Weights of a small GPT-style language model, trained from scratch on English Wikipedia.
Size: 14 layers, MLP 1024 SwiGLU, 14.8M parameters.
Training: a variant of Adam for these matrices, 755M tokens, 11527 steps.
MLP neurons of a small language model. Each row is named by its layer, matrix (down: output weights) and neuron, and shows model dimensions 128-255. Each number is 500 + 50 x the weight over its row's rms, rounded and kept within 0 to 999. Numbers have three digits each. A neuron's up and down rows have the sign that makes its largest values positive.
A block is one neuron, or neurons of one layer that tend to fire together. Before each block is what it responds to, as a language model described it from the Wikipedia text at the highest values.

Description: Short pronoun-shaped pieces such as we, he, she, be that open longer words (Website, Weight, shells, heels), plus some real pronouns.
L10.down73:431546432449477464523491557444595505577569503391486470529504556484494470581443492571531467472472437444539499538474458535412525447478485449468585539459507529517594536513497531520493594586471463490606415464568520539500506550544532448502533472499483591460448445531548543535607470481527494487496512612547525527423436497527535516540526475499549439589509490489553559535528444460538525503538
L10.down618:530504442406452504480498510570486395522505501502514526501507494485401550616509469544520591557561511576513537482493479641453503379533539486524498452520475472523478510599470470435527501412462552614460568426561515476511388539548504490500509553438461457479542534424501499562598585515593476510525485431489579456514490445432509527543417420533538620548529524528471447432504485509507381625524

Description: Two-digit minutes right after a colon in times, durations and lap times (5:00, 7:30, 3:42), plus weaker hits on coordinate seconds, table numbers and verb endings like played, -ing, -ed.
L10.down725:564580446542560515464560547509476501530522445400504531452528457520523417504527516551438595621563478558531427451480542384492592494458536559507539496488482514452522479455485550576568471565622483481466648571551399450587519464550463536567455484517460407428474607444456503519546586491507466545491608415598496491495466479538582556476526461558469536537481567483503532522515511437535477509515
L10.down860:442614475583580537589573506451442533580516487554467487523517507509566495490562596484451494512425576435496417396535557476420506505461523574549475495542533536492537530467531437506494457495514365468465476431497463441511540597516494458445551532533493548586446421496499552531406564576529545527558477605503475541561494520564479489405465459509473550514466417553505493528542485499533548555524

Description: Inner pieces of words split into several tokens, often in tables, e.g. l in Pennsylvania/Transylvania, ed in Preceded, cho in school.
L8.down96:518502515487525538549522446439581531529554493476498457392465474514513401548571488542474492419447513440585551520532372509433528533588481570506419430415555501449520528426441493450504561507455552402541518513474519489523518492484539475517483446567523574487509456454489468572494479532543495522501470439423408446519357497489417548450546579486474533541398510514519489545522439513511513452544
L8.down158:545531586472469474464469447472544479534489485374537443418508543528548424492531556552533474496569517596445527520490452545449581542511535492622582530530494570453460524491497464596417579409450495552485473578505596469531502535420522617506563483463582542385487510565410525584551526539534553418482475395420610476531564507400512510478538490483610481465523413481460493466498441480552446475479
L8.down399:526484512474452508534508512457544437458595513423575533507529476519556543538473577498429531536509471541446479430503488506558501546382594559566550501598480587537567531449446356446540594501521503461502458437531486462546505550538478449414469488403458474449528470558461455567531554434576503472507421479458535533462462531450505517448565476471432492516505453561460484516512548528444472512434
L8.down401:481537456538570497595561531529446491487518596451524502455540588524466449486411509539556566447497514510514447525565495471553495456490458498564510497543498568393478536555472463454517436527586490517552503518526425530481530454512476478550446473479512464341577444491526532515527342522510577610440517512531457516533467475500516470471399453493487584504510507442473528543574516556550474475469
L8.down410:461389527460550468506458543479509481552530460486506467537538461555450611476504520479507494539442565476536560632470567432573496431468601464552482433484512499472514532497462504475485549444532516496423474516482546564440518534481456498451582528530551538524487472504486512413405532485412477492510535468615514551421564463577525533520577498480496496512480448541461479526385507352542476470516
L8.down685:596378497535515512480588453533479448508411426426520547546548455592558549489567548472593533467413521518511499474490532572500548432458518547444543549359524522639524525569472490467424474550485528503614465462506446560453397517540495519530522535526494504488489511459515534532402559530515500540451505503491470513523480513520494494386455448549484436396435458535501494529520533498580533514547
L8.down863:498526503560571413469596525510498473474460582513516507548495471477427504535470452414511452523420584488547556499470432485478555483547491500515505504509475557572594513416521475545523414564456479509487587540578451535541530390470577466507454601568510534400536506517450485480469467469487505440568487518470500475547460500568482513576536567515630416574435400444530450489549583515525459501472
L8.down947:505471457581556517468459575541505467485526500563467541487422452514512583432547488471487453491438487512593433520501563562436493507602463518541549534531539559496502509482478545557484462519518495451438435530552524400527467467494507525492499456536543435428522535548483482501443483481527465586462644573460466464511516539535514549488571535477567518499543496469450492454498468468475472518486

Description: Fires on "re" opening a longer word split into pieces, as in re|tired, re|moved, re|placing; also the apostrophe in O'Connor-style surnames.
L7.down256:533546531557459543545508420554464502572576525460423438514495435501513498484433489453514507495519551572499492411452423442460604512511501495484494404459426460490446457558494535485389514546473493499499481566582434523506499447566520646469482505619503496455470485623494531534533518554462490537390528516446514405540625478462510471575542529498496471501528505455488523568524483493466490600520
L7.down302:431521525493408495450585425544553485549469488419470434431511525457508453480483540469604463523494607449436481452375574505519502514420524417498416519478488438535526448562505467457318510394539590548558485518518455441393490510511517599474509445549499528566512522506531463466548424563417459494391601429483505520540486488472472434484485552508509505516457454533430422506510530487465515504431
L7.down474:458441543542501411538476481502552571549431592410551487505509517529643429491519536498481441485499600414458605574352554488484440469518523480546405508525471561396580591523558541511476432515504510520488477504513423480491491447541561531414583558480562485607450461455486393423434452458581482444515473551463388550513493470558439542473475569525512533491518554497554540475490511534580562540412
L7.down487:521476538420519568567525478424471506513453508543521560535473615470556533469448530529519483530495444540539515500455495537411483482449511569531442542459487487508602349507517495480422507525533469460470531507541436529427468530436539532430468556491509506577591482566467563450556469553579427381393427462443489499514557466477553521485530450494497526462535568460491442478471552519605493575405

Description: Short consonant-plus-e pieces at a word's start, usually continued by more letters, mostly in foreign surnames and names: We(ber), Re(ar), He(ndrik), Le; also the pronoun we.
L8.down131:479537530495482444546544438350504487490538544527439502599562507390454577472505583512535499611470546568470507451541457536428431486528477453526560493514536501490484490464627555445489451547549494584422501502436614389534457416491476614606453503522507480498473522552559522556482408374509435564484506507432493421502515376537396525480477538458488461488456482522473530480437496585474472484560
L8.down232:448484449532478489530512447537418531539503523479408510479542503475545544587526390495426455533464503450460568463481534447490551437503493540581443513531534437487571542598459469474487444526549487447418462600566444510546518531442485521599460509510480521455565494544537523516497535526530511501394478543470553518493462428430488434529503512460515544549554472508472455528586551420436527615538
L8.down311:528503524407600538467424569538456489509463465552451545540468514625508385537421448542594436525508449501467500589522461549480468555512518470410587555422521473378482431513545467497416489518544452565531544530499464466511511431442545565396411517566460469521570492517529488437494555515508448486386534443477551559504538458509495470486537503494506499487496471522445535527574466583464481457465
L8.down408:458516463418507417474480545450432518550565461441485482548395583542541457548423485523542553497557521475435624420531503625533516485489445429542565502492457517446517507486521449454453501555579510602536561569483515578472477503547535463473512573447504483511570473525479439496521559548486454413377465538522543462493536442441479552372492430488539481558520497534520472502525526465453492554527
L8.down487:509531536463503570459424565530514558477556452513475409498506539586468480507589536546474543543514494508436480438512431453542567453481486496481454476582463509466501455439501411498528529517534536600688476527542488493533531579562451517469542534480387568486515523509341533557544544417646488359555432577508457512482388490510547550435561563443539570493484478540452532566617517438460436487456
L8.down681:518481508391472490482534572454588477483549543502493482510534485501497446473550420521576604535523496529422546501461406511560482474440509472567599505464468485501510447545488434489498526457464494485446548598517485481499526414607449506519556463505500503533476448417476492453514533506516516512615552479464472597574447487459515392514540481438452398501485454486537469530519477383475443542470
L8.down993:484529486482408457515571375504561482479495519518581623557514554419568458490433495481558461482476504544540457473402565538507530493499475444477570461511427509557480646511464521407488553504461415627500545474517566464422524495469449531460492566463446528526498492493560522514518453558546485559530482504485516495538483504523561486476470475470552493565455497491485378483485451469502519441613
L8.down1014:528463396478543536503527520506416441553416545474375397476459514533525465523481473457511489427444426532434543535567474488393531445518524515496517568514419468524525568553426553525459552494472438530523559410505459530485503588406474552545508477537580496522508512522528500553489515490584532435510566498477534436490480455557481440491465525356559478520480624580533539449473493570489528504397

Description: Mid-word pieces and decimal digits in wiki tables, lists and stats, e.g. the 1 in (−1.1), Point·s, Black·po·ol, often before ")" or "|".
L10.down149:446450507424461512503507511572536487506401486453440518466443561530493429434552463465482575462503539411444507448623494497464492550473446432469495585451551613486560481547521458539444596543510532538430544552497489491553620567600485519438492513499488507433517503562477464565504450516557455541578521521501488416500518461518488525470417478550441509544497506508521445533358451474618559485418
L10.down667:535492474549474544566592362505369498514530397468494485465451513561544541528535478542485483484540444471506497411491498567538516561551477477451506433359481522479500445540544482426491544502598572518562419438609631576380570509493535563527472529475438525554529530427495449566457482546486476473517595477598490530475465452459514484566584521445388515525484503504499479479561467478521466559560

Description: Short one- or two-letter pieces in the middle of words split into many tokens, mostly proper nouns: Pennsy-l-vania, Kri-e-ger, Lis-b-on, st-e-el.
L7.down186:520551558486513492514576502547444579518461485466515456502490522518402507512551520539469418534434590560434454515593471479509411536443479456492471438575427485421450523527471559489466506419488457439430552505579518481465482397461514569521501518554453475471571537516500493514594513528527454528478534496511499463590558553478484628458504510500400411525485496469464405511467495531435592494499
L7.down187:482467517470506565490508517533536439484483510462521491486528444548542486441506545460467479470479458500613487469596430505539404516536542558450554454359539472574478481419498517429497492530571571506470437511542536516535403574566454488543567570544587556493495367539495512510439489414474560598504523519483532577550397479503445505568511506588502541490515468581605570496519502560510570517518
L7.down602:562505539403597564533487431518527533554569472497528448502472512468469518499519518428473442424486533447543490489461486499489544522517435559440483453461523614465590606481532515519432618533509592506528512425545457408473535525443491458580446529524499515542493486489552449519467589489508563521511524516474457534543441521467426443553556457591516458471357457495477534492494503538536480565482
L7.down672:514481448532442441590509531503494557457439452416461386443552554584524545525451544471501384468587437517532579535473522551607421467571621495500547625453593539505470553535391528522535471431519554422501553529542505399496557483500538521481629529510444516600505549548448566549465388500501498548604409508497440497489442493607553542522555491492504462541605502539425516522578464474454454615493

Description: Digits continuing a number in tables and statistics, especially after a decimal point or thousands comma (5.4, 986,144, 8.9), with rare mid-word pieces of long names.
L8.down148:514428554519462500542497519462453504467452440523474497485513540538636572490481508427448504525476529582461506608509469514499560412417419472525510490487495465457600543513489410467531503510534520459477476459470431559499418523527547429528513510554378559521514391575490469495479564504495557505477465457558550505480514495555512554521483523397553602398413490510402462494440445490623566434467
L8.down233:502412500622534452538426547513515475493568590498404409440532547502549492584505554456536566494507477541503475472544446501567557471461515545505460502430574420534544502489420577565494437540499469498539479513357565531547465484509530525522511535411575421495532541471574595415474595508464538533537648488423473506542489448401577527553578471462520435491476455542555467413475449492480556457478
L8.down253:566481459545517474541413443562459433481421476504516457527533530531447438494639529474517478505543603497423484560488587414476655521441508402565513510525566386419516455540486446487527492543538387519476513485530427463454505462499521507536486467577413430480519472499496547512486536450508493534410525476517544382526463543473391527504449410412512471425485487426497527585486489489474483468504
L8.down389:459549498536440502473403527501545474450529495492545403588490487537534482501576490454563529513446414503585513467512542528445548496439506488548605589483550426516428528504522526564626526516529524542437470429566539517479565469502531469490510574455537559549559566445509508501551606599484534362530363524559365566528515483479535546486464518531561537556496480560535523466464539494539550446461
L8.down571:570472472501487526511607445481566510564497472503527480577506507404530456455454563521582492513501458584437527532497500453540472532460519572493542489538437517493432492538492596564500526511605509532437505557506542506434430554485449418612495563497588435412449522527616562500428467492423396492479471409562420421513488468465562486504454572443528544486519487475582495520570526508430531467552
L8.down650:529574627531531482609448407438468439481566507457520518564583439514416515536454593539502565559482497495534507475453458535531547449444548517475443536446477458446561399510486548459570523468477461488497479523440541474486479538465394543528449489462539394502392522488430571485461441512547512551530589529465497436482478522528550553499583444520554481483450555496466511523488465469533583565449
L8.down679:561412545492565486401568560475572474467510483494482475564487437475542452574501555558495623462542530576424566502517520474554441448484497462520432440449476588534493417471525441524489459511558486563461539478529438545549424476518517463529533444521476469449461491480517577458546540515502518468378457507474410517464514496465526542573449478572521544510534567461467534452525488468552461397569
L8.down771:446484435461415486419521433552429563500447498517512509473481443437527496504505544499518523474377507494469539448429488457462549517526411480469503467485508530504571525530537560558501499537436460397514556481471514492459560454509485487540556435524431477530501461642495448557449489438439455502494549539487444496474509515525471476494488374485440468436536479484425564526536407491561439496630